From a checkpoint of a small transformer trained on Wikipedia.
Size: 12 layers, width 224, 4 heads of 64, MLP 896 tanh GELU, vocabulary 2048, 8.29M parameters.
Training: a variant of Muon for these matrices, 8484 steps.
MLP neurons of a small language model. Each row is named by its layer, matrix (up: input weights) and neuron, and shows model dimensions 32-159. Each number is 500 + 25 x the weight over its row's rms, rounded and kept within 0 to 999. Numbers have three digits each.
Before each neuron's rows, "fires in" lists the words (lower case) most often at its 100 highest values on Wikipedia text that the model never trained on. A number after a token or word is its count.

fires in: "of" 38, "soon" 8, "to" 6, "t" 4, "helped" 4
L5.up840:489529506554500502506525475455502472501504489495507534534500518487477509476466508527510509544509499497519486527538494504496507492494484505534505483466531467524453460493503488506459496584489483448517532490467531462511482559530458501488493509516512524523478473473518506498471515465521523472518498561537482502537499498548539507503469471499514499458522513478520475494488480478490497475507

fires in: "art" 19, "history" 14, "artist" 9, "artists" 7, "campaign" 6
L2.up334:513485486551511476450485498502529496489544480500463517511498494514523501458459523515521469484494522518523512479508491490474482506510561501503511498551533471479519496511469468477504508496488533519467500475488476475512466515467467456506529539465543532540495513476481478463511473501513513547477515521482500428477485451470447516506538503514501525566466468508537464453551529553497523475507

fires in: "ii" 24, "art" 9, "viii" 7, "iv" 5, "artists" 5, "tv" 4
L5.up694:524497495500499563521499486466492517484530452507511501458526489487462509504529472534478502473476517511513463507492473513485439486492470486514486491458500503506513535501469483444482509526537479475529457491536521501470499521534487485534476539499509493545512517486538532528486507514501503543474520493552504489513507467498515475449503521505484491524514533481537464529498503479475559452480

fires in: "same" 26, "politician" 14, "political" 8, "media" 5
L2.up797:499448522496547492518505517493463512512472514534510528482501527450480537562443469470497513492493485537471513462464494497490495503461491485517481536511469523512460552523497446521506525499488501465500491529502499546498507548512499534493464479487474511513529511499491495515528519488538514493489496480554464516464505509474484519507511494477512469527462513479529535443491475492495516501502

fires in: "two" 43, "some" 19, "several" 11, "three" 11, "same" 7, "many" 6
L2.up570:518528460462503515515519499473471498491485523531528523514504491502514486474492541507505482459497517528508486498462503464457490511552516508518478505531520506484441532501491468499495487498501516534474520479520530503486479498474476448553475461493512523535519497479489520475497493505506467547512536496504505501478528573491557468525552510513542488522492535484477509479460445490504506519495

fires in: "released" 30, "played" 17, "published" 17, "career" 16, "beginning" 4, "following" 4
L2.up891:453506489517510442520522497506489502450500514485533520497516532505532508501505454473452505491528471487489460517458503558481484488486491526520482486512521519506485520459499483482514537505506507459481554501548508467528496518529488505467521544511506556479500519485490477490491456525493461541532510471509491483523486538507509503498504508501518522485500513502489470521499459473489523492518

fires in: "took" 16, "won" 14, "played" 11, "named" 10, "win" 9, "built" 6
L2.up738:480474530528536511501498484545506494458505490473499491514480493528467493507504498538486498473493498520487476536446516521485495487470483486502500477511517513488470498499496517490480483510528517467514512487491477518491477515523489518525476505475524471426497498564525505496433490527515541515513551488511509488523495547505472482507490509476493483462508494478447510512502508508522478428509

fires in: "between" 36, "all" 23, "both" 21, "allen" 4
L2.up652:515504474490509476562507501472499514481515482495503541512513468503521488486531470503522503530511528495521480534480480492488491479515460497460456504483504505488495502515498495534455481480514514510507463440555476496491508512523475510517525486442502510524514550489529524499489471528504484471460513515488477498578517527492514506540548518488504497448517500441498474469465515504460504513482

fires in: "to" 92
L2.up552:443527502483473497508518527516514444509524486507486510503495506478541512551509501470501485490501452519503501491507477498451502500483483519485500461468465488503508495480508450527493556524475520536522471530523496498540503481531489574509490519476557510514507504480568487461475496501544494514508490517468513472494506510518501512534523509451455493457497442529481498512515485444503506471494